Weights of a small transformer language model: a variant of Muon for these matrices, 9390 steps.
MLP neurons of a small language model. Each row is named by its layer, matrix (gate and up: input weights) and neuron, and shows model dimensions 0-95. Each number is 50 + 10 x the weight over its row's rms, rounded and kept within 0 to 99. A neuron's up and down rows have the sign that makes its largest values positive.
After each neuron's rows, "fires after" lists the tokens most often just before its 100 highest values on Wikipedia text that the model never trained on. A number after a token or word is its count.

L10.gate456:49 49 56 58 44 44 57 41 59 80 49 40 42 34 58 72 28 75 58 38 42 55 58 46 63 50 60 67 58 66 57 43 58 35 65 51 57 39 57 59 53 63 56 40 43 57 52 47 53 48 42 44 55 45 34 45 49 41 43 51 43 71 52 50 61 67 52 56 63 48 71 44 53 53 53 56 44 43 34 43 59 43 35 67 38 51 43 43 47 58 50 57 41 49 38 45
L10.up456:62 61 54 50 33 44 37 55 29 60 40 61 61 50 51 37 55 52 49 47 44 50 29 62 55 51 65 49 30 33 43 36 54 87 53 57 35 57 25 55 40 54 39 38 47 60 51 53 44 47 47 59 49 44 39 55 53 59 36 51 59 46 40 53 51 50 40 52 47 57 54 51 46 44 57 54 48 38 44 68 41 48 58 59 38 47 61 70 58 32 50 28 54 55 56 18
fires after: "\n" 59, " (" 7, "–" 5, "/" 4

L3.gate550:29 52 54 55 48 74 57 52 35 53 47 61 48 50 49 39 40 62 62 54 48 48 49 60 51 41 72 42 49 49 43 54 58 40 70 47 39 51 44 39 49 33 45 55 42 75 59 64 39 56 35 39 50 45 30 38 64 48 50 70 60 57 43 40 62 50 38 52 62 66 55 30 47 50 50 59 36 34 48 33 43 66 54 55 47 48 48 64 48 66 34 55 40 46 55 55
L3.up550:36 55 54 43 51 40 77 50 27 49 51 48 37 56 51 46 40 31 47 55 60 60 37 50 54 50 47 67 23 52 51 55 45 50 39 46 35 56 45 37 34 77 53 56 45 31 48 53 48 59 49 53 32 60 46 55 33 50 54 58 53 51 56 39 69 48 38 58 55 48 51 47 52 61 61 45 37 46 46 48 48 60 53 62 73 44 38 36 58 51 34 59 37 53 46 47
fires after: " \"" 23, "." 14, " (" 10, "\n\n" 6, "\n" 5

L2.gate288:34 57 60 62 44 37 47 35 51 49 46 67 46 58 41 41 52 54 60 70 40 53 61 58 44 65 56 60 43 51 40 53 40 27 42 63 35 52 55 51 45 50 62 42 64 45 59 43 30 53 74 36 48 58 51 34 63 46 47 58 48 48 48 40 58 54 47 27 50 32 53 61 55 66 57 45 48 36 49 55 46 46 36 56 44 49 41 59 52 53 28 53 47 60 62 63
L2.up288:57 51 60 44 44 44 51 51 60 42 60 58 51 46 55 46 64 59 62 52 35 32 39 49 47 47 47 55 44 58 49 54 49 48 64 49 46 22 53 50 42 43 56 50 58 52 71 48 55 57 25 65 60 47 41 55 55 55 46 59 53 37 57 56 49 65 46 51 43 62 66 52 53 40 20 54 56 67 37 49 34 51 79 41 49 62 48 53 52 41 34 62 43 49 54 59
fires after: " 1" 44, " 2" 17, " 3" 9, " 6" 8, " 5" 4

L9.gate109:62 43 30 39 49 55 49 36 45 47 59 59 41 44 46 61 52 42 48 43 51 57 64 52 75 40 48 44 26 70 59 58 36 68 29 52 53 51 49 66 60 58 48 49 57 47 50 44 47 45 51 51 50 42 52 40 50 51 44 47 62 58 52 51 38 58 64 48 56 60 71 34 63 47 50 65 45 54 28 41 56 38 45 59 57 70 33 66 37 50 54 56 62 41 64 42
L9.up109:39 51 55 42 47 59 47 42 50 58 66 72 37 50 52 56 30 48 55 36 52 40 45 48 73 51 39 49 42 57 50 43 63 33 45 59 65 41 49 51 60 59 31 50 66 50 46 41 44 71 47 48 64 48 54 34 63 45 36 55 43 59 57 63 56 58 48 75 44 62 53 46 42 45 44 55 48 51 41 51 44 43 56 55 46 65 58 46 49 31 64 50 54 53 53 66
fires after: "|" 66, "-" 34

L7.gate316:49 60 46 42 49 56 55 34 44 46 48 53 47 50 52 63 24 51 50 53 48 64 46 54 44 55 63 48 47 50 39 41 52 50 81 38 50 41 61 51 34 61 65 56 44 61 52 48 63 49 63 56 54 53 45 48 53 45 36 59 66 45 59 45 47 73 55 36 32 43 41 61 47 49 51 56 51 31 43 45 64 44 49 51 39 54 58 57 64 51 41 50 34 43 54 27
L7.up316:44 49 34 51 57 46 56 59 49 51 49 47 59 61 58 41 46 47 50 53 42 53 35 54 63 88 52 38 47 35 40 52 49 34 52 38 62 34 52 38 65 34 69 59 54 59 50 41 44 35 52 50 60 58 45 43 50 34 55 47 55 58 71 54 64 69 52 48 42 62 44 48 64 53 44 36 42 34 47 48 42 47 70 54 49 44 41 59 32 56 64 39 55 35 52 36
fires after: "=" 29, ")" 9, " He" 7, "He" 5, " he" 5, " who" 5

L7.gate336:41 60 47 48 41 46 54 49 55 63 40 63 55 44 49 48 54 45 60 50 45 58 28 50 50 43 49 63 55 52 41 66 36 40 62 68 49 45 70 50 57 43 59 62 46 42 51 63 62 39 48 49 47 42 70 44 38 49 45 41 64 43 31 48 81 56 48 69 54 43 46 50 53 47 28 42 40 40 50 46 41 42 46 56 55 40 40 64 69 49 53 71 52 37 30 61
L7.up336:52 50 55 64 45 53 66 46 48 60 43 56 55 43 41 57 60 49 53 47 55 46 42 54 49 56 48 36 54 47 69 61 48 54 48 47 52 55 62 52 48 56 50 69 49 60 49 58 50 30 33 60 51 56 43 45 56 43 40 41 46 51 45 45 67 48 45 49 47 45 51 31 44 52 24 55 45 41 43 37 49 58 29 57 30 61 65 42 59 60 50 56 48 46 68 55
fires after: ":" 20, "." 19, "-" 11, "," 9, " that" 9, " (" 5

L3.gate240:48 29 53 60 36 47 41 54 50 40 35 50 42 39 32 45 57 42 61 53 66 54 59 62 42 67 48 52 41 39 55 53 44 57 40 58 39 64 56 48 64 44 36 57 46 54 58 51 37 41 53 58 51 53 53 58 42 50 43 47 60 66 52 48 51 51 58 48 38 47 43 44 36 47 55 40 42 51 60 42 70 70 51 65 78 43 45 40 52 56 50 53 52 59 73 37
L3.up240:62 55 56 52 53 51 36 49 53 60 57 50 48 65 60 38 45 42 44 63 48 53 35 58 43 47 51 53 55 30 49 42 56 58 49 62 43 62 50 42 57 62 42 78 40 42 41 54 58 39 43 49 47 44 63 47 63 59 47 61 57 78 41 26 60 43 50 70 44 46 32 48 59 47 48 56 58 46 69 58 34 49 53 58 31 60 33 38 48 43 57 48 39 53 45 64
fires after: "-" 41, "–" 30, "," 4, " ." 4

L7.gate503:38 44 41 43 65 45 50 44 57 45 57 48 36 55 48 42 42 48 37 61 44 34 36 48 43 49 35 57 51 60 52 41 72 46 60 55 56 57 65 50 54 68 53 36 61 60 39 64 51 50 68 62 49 57 52 50 49 46 53 41 39 56 45 48 60 33 63 48 76 51 70 40 48 53 47 44 27 54 37 58 67 39 31 55 60 48 62 53 66 54 53 55 52 62 53 55
L7.up503:40 60 41 58 55 52 59 45 39 47 58 58 50 43 53 70 60 54 48 52 55 45 62 49 53 33 56 57 56 57 56 57 35 47 47 53 50 48 58 38 54 46 43 57 32 50 39 44 37 43 42 47 44 39 55 65 62 37 69 41 68 50 49 53 65 60 60 66 53 22 51 47 53 52 55 61 35 53 47 53 67 29 51 50 43 42 56 41 50 51 60 51 63 53 51 44
fires after: " on" 48, " the" 11, "On" 4, " to" 4

L9.gate231:34 53 43 37 57 46 60 40 39 35 62 36 50 53 40 50 46 45 48 59 63 41 63 56 39 40 29 53 31 33 44 31 41 48 50 69 54 51 47 46 48 63 38 28 46 34 49 47 43 52 47 56 51 34 55 45 51 36 45 54 34 50 45 49 64 60 49 49 66 46 56 64 72 50 52 61 52 49 40 37 58 72 32 56 54 62 32 44 50 57 58 60 52 35 62 46
L9.up231:56 50 38 61 41 58 37 57 40 65 47 68 42 34 46 55 37 56 63 67 52 54 51 47 46 54 48 40 44 36 44 35 49 60 53 57 42 50 42 47 43 51 48 44 54 57 49 44 52 66 53 67 55 52 62 39 52 57 60 50 35 38 49 39 65 52 41 70 48 63 58 45 46 54 54 31 44 55 51 38 64 53 59 67 44 57 55 46 51 40 35 34 62 58 30 48
fires after: "-" 56, "|" 44

L3.gate51:31 55 40 54 57 58 64 54 39 58 55 58 63 60 59 58 38 52 63 39 50 63 54 61 51 58 39 51 41 50 54 55 49 53 60 51 50 37 61 44 66 43 41 45 45 33 32 57 67 50 35 42 46 61 43 50 49 64 39 54 73 60 49 44 67 30 45 62 67 50 45 50 49 61 43 65 53 31 43 61 55 56 53 53 45 57 49 54 62 60 39 51 61 47 46 53
L3.up51:66 43 69 45 40 54 34 61 35 52 34 40 38 44 39 51 65 35 39 46 51 71 38 39 47 53 54 43 50 46 65 48 35 63 59 58 49 46 61 69 45 63 30 47 53 56 34 49 60 43 49 54 36 57 66 62 53 47 32 43 52 70 53 47 68 46 39 49 49 54 54 41 53 44 56 71 49 48 58 67 47 59 48 56 63 61 36 53 51 70 36 51 54 42 46 35
fires after: "=" 82, " (" 4

L7.gate244:57 51 42 51 43 44 48 38 50 54 53 50 60 58 35 45 46 52 65 47 56 47 61 45 47 53 28 64 44 39 41 23 46 47 58 59 69 42 48 45 61 53 62 56 53 54 51 57 41 42 63 46 41 76 52 45 46 51 73 68 32 55 56 59 42 44 47 43 58 47 52 38 58 40 45 49 47 38 62 50 56 54 49 55 43 60 25 63 43 47 57 55 53 43 54 58
L7.up244:65 52 52 45 43 37 57 51 49 41 43 37 50 52 59 77 56 44 58 42 60 48 57 49 54 31 52 57 46 39 62 45 46 54 37 65 47 56 60 36 35 46 57 57 62 64 54 56 40 71 56 51 40 58 39 29 67 45 43 41 64 45 49 61 55 52 44 65 49 54 60 31 42 39 31 49 60 45 54 37 61 43 56 79 41 46 44 74 53 41 36 49 55 38 57 50
fires after: "'" 26, "-" 16, "\n " 14, " made" 4

L7.gate414:67 59 56 35 55 59 64 63 73 43 63 52 56 49 51 46 57 47 52 50 41 34 60 45 41 42 52 34 54 61 59 49 50 54 36 44 39 35 43 57 52 39 58 57 55 48 62 43 49 60 44 34 48 70 45 58 53 40 71 43 50 52 64 51 69 63 57 57 57 46 47 49 58 47 24 36 34 58 52 47 47 58 58 50 56 39 39 49 49 47 35 49 32 68 37 51
L7.up414:43 43 58 46 59 73 60 60 48 44 56 51 47 49 66 71 58 54 62 63 45 27 59 66 37 44 53 67 62 41 47 37 60 47 53 39 50 45 64 50 44 38 39 47 58 66 48 52 58 40 52 55 46 52 41 53 54 46 57 44 51 45 59 67 64 39 40 50 52 47 57 56 52 52 52 39 61 52 65 55 39 59 62 32 35 37 53 33 43 38 46 50 42 39 35 51
fires after: " |" 29, " 1" 12, " 2" 6, " 6" 5

L8.gate276:41 44 43 51 57 52 61 63 55 48 63 46 71 51 49 29 50 48 47 45 69 53 57 42 61 53 44 58 50 43 53 50 46 53 38 45 51 63 43 49 44 54 46 53 38 56 48 42 48 45 47 55 32 33 43 53 50 45 64 58 44 25 41 70 57 54 40 55 63 36 54 67 56 43 63 36 34 50 52 41 42 52 32 53 41 59 61 54 69 43 41 62 46 50 51 60
L8.up276:28 57 47 61 46 50 47 70 35 35 57 72 64 61 60 39 48 56 52 66 55 46 61 57 77 48 54 51 56 41 58 53 60 43 48 41 51 61 44 46 35 60 37 61 44 51 46 58 41 49 45 69 52 51 47 53 63 54 55 56 74 57 50 42 74 42 58 58 64 56 50 57 51 50 40 43 51 30 52 58 59 58 52 59 61 50 65 53 66 50 56 58 64 66 52 55
fires after: " on" 47, " On" 11, " Released" 10, "On" 9

L8.gate530:57 46 39 56 51 42 46 44 45 38 60 60 65 48 36 63 55 56 41 52 52 55 41 42 42 39 38 43 43 48 51 64 53 50 55 70 59 67 47 44 51 53 44 50 48 33 35 70 49 47 42 51 67 42 47 56 31 30 32 32 41 54 51 44 61 54 51 78 38 44 51 46 45 48 28 61 53 38 73 54 52 62 44 56 39 71 27 56 51 42 70 29 40 44 40 60
L8.up530:39 45 56 52 32 49 52 47 52 53 47 59 43 58 45 61 38 38 40 55 46 27 41 52 34 45 59 32 38 42 46 51 49 68 58 47 66 57 37 45 48 40 41 40 38 60 40 64 34 46 45 45 58 50 46 54 40 58 44 46 45 48 64 38 55 51 63 59 73 56 51 45 38 49 49 37 56 40 50 24 62 58 62 54 44 60 50 31 62 33 61 72 51 51 49 64
fires after: "-" 90, "|" 10

L8.gate299:34 43 33 42 57 51 55 32 33 45 43 56 63 55 64 55 41 60 56 50 46 62 53 58 71 49 31 64 55 47 49 55 59 55 51 45 37 67 54 43 54 40 65 35 55 51 59 37 61 49 40 63 49 52 44 54 55 60 45 67 59 55 38 52 47 43 42 55 56 47 62 58 53 51 36 37 38 53 49 44 60 48 16 72 30 47 41 59 68 37 65 70 48 49 43 45
L8.up299:30 56 44 39 60 47 43 57 44 40 52 49 48 46 40 57 45 45 51 66 40 38 33 65 55 34 60 33 44 54 43 51 62 59 43 72 63 64 52 59 50 55 24 48 54 30 51 51 54 49 54 56 64 56 38 35 55 60 44 59 61 80 63 49 44 63 49 32 50 51 44 43 54 40 44 41 47 47 48 55 63 40 45 57 55 43 46 49 46 46 60 58 60 42 50 47
fires after: "-" 22, "|" 20, "–" 12, "\n" 10, "=" 6, "°" 5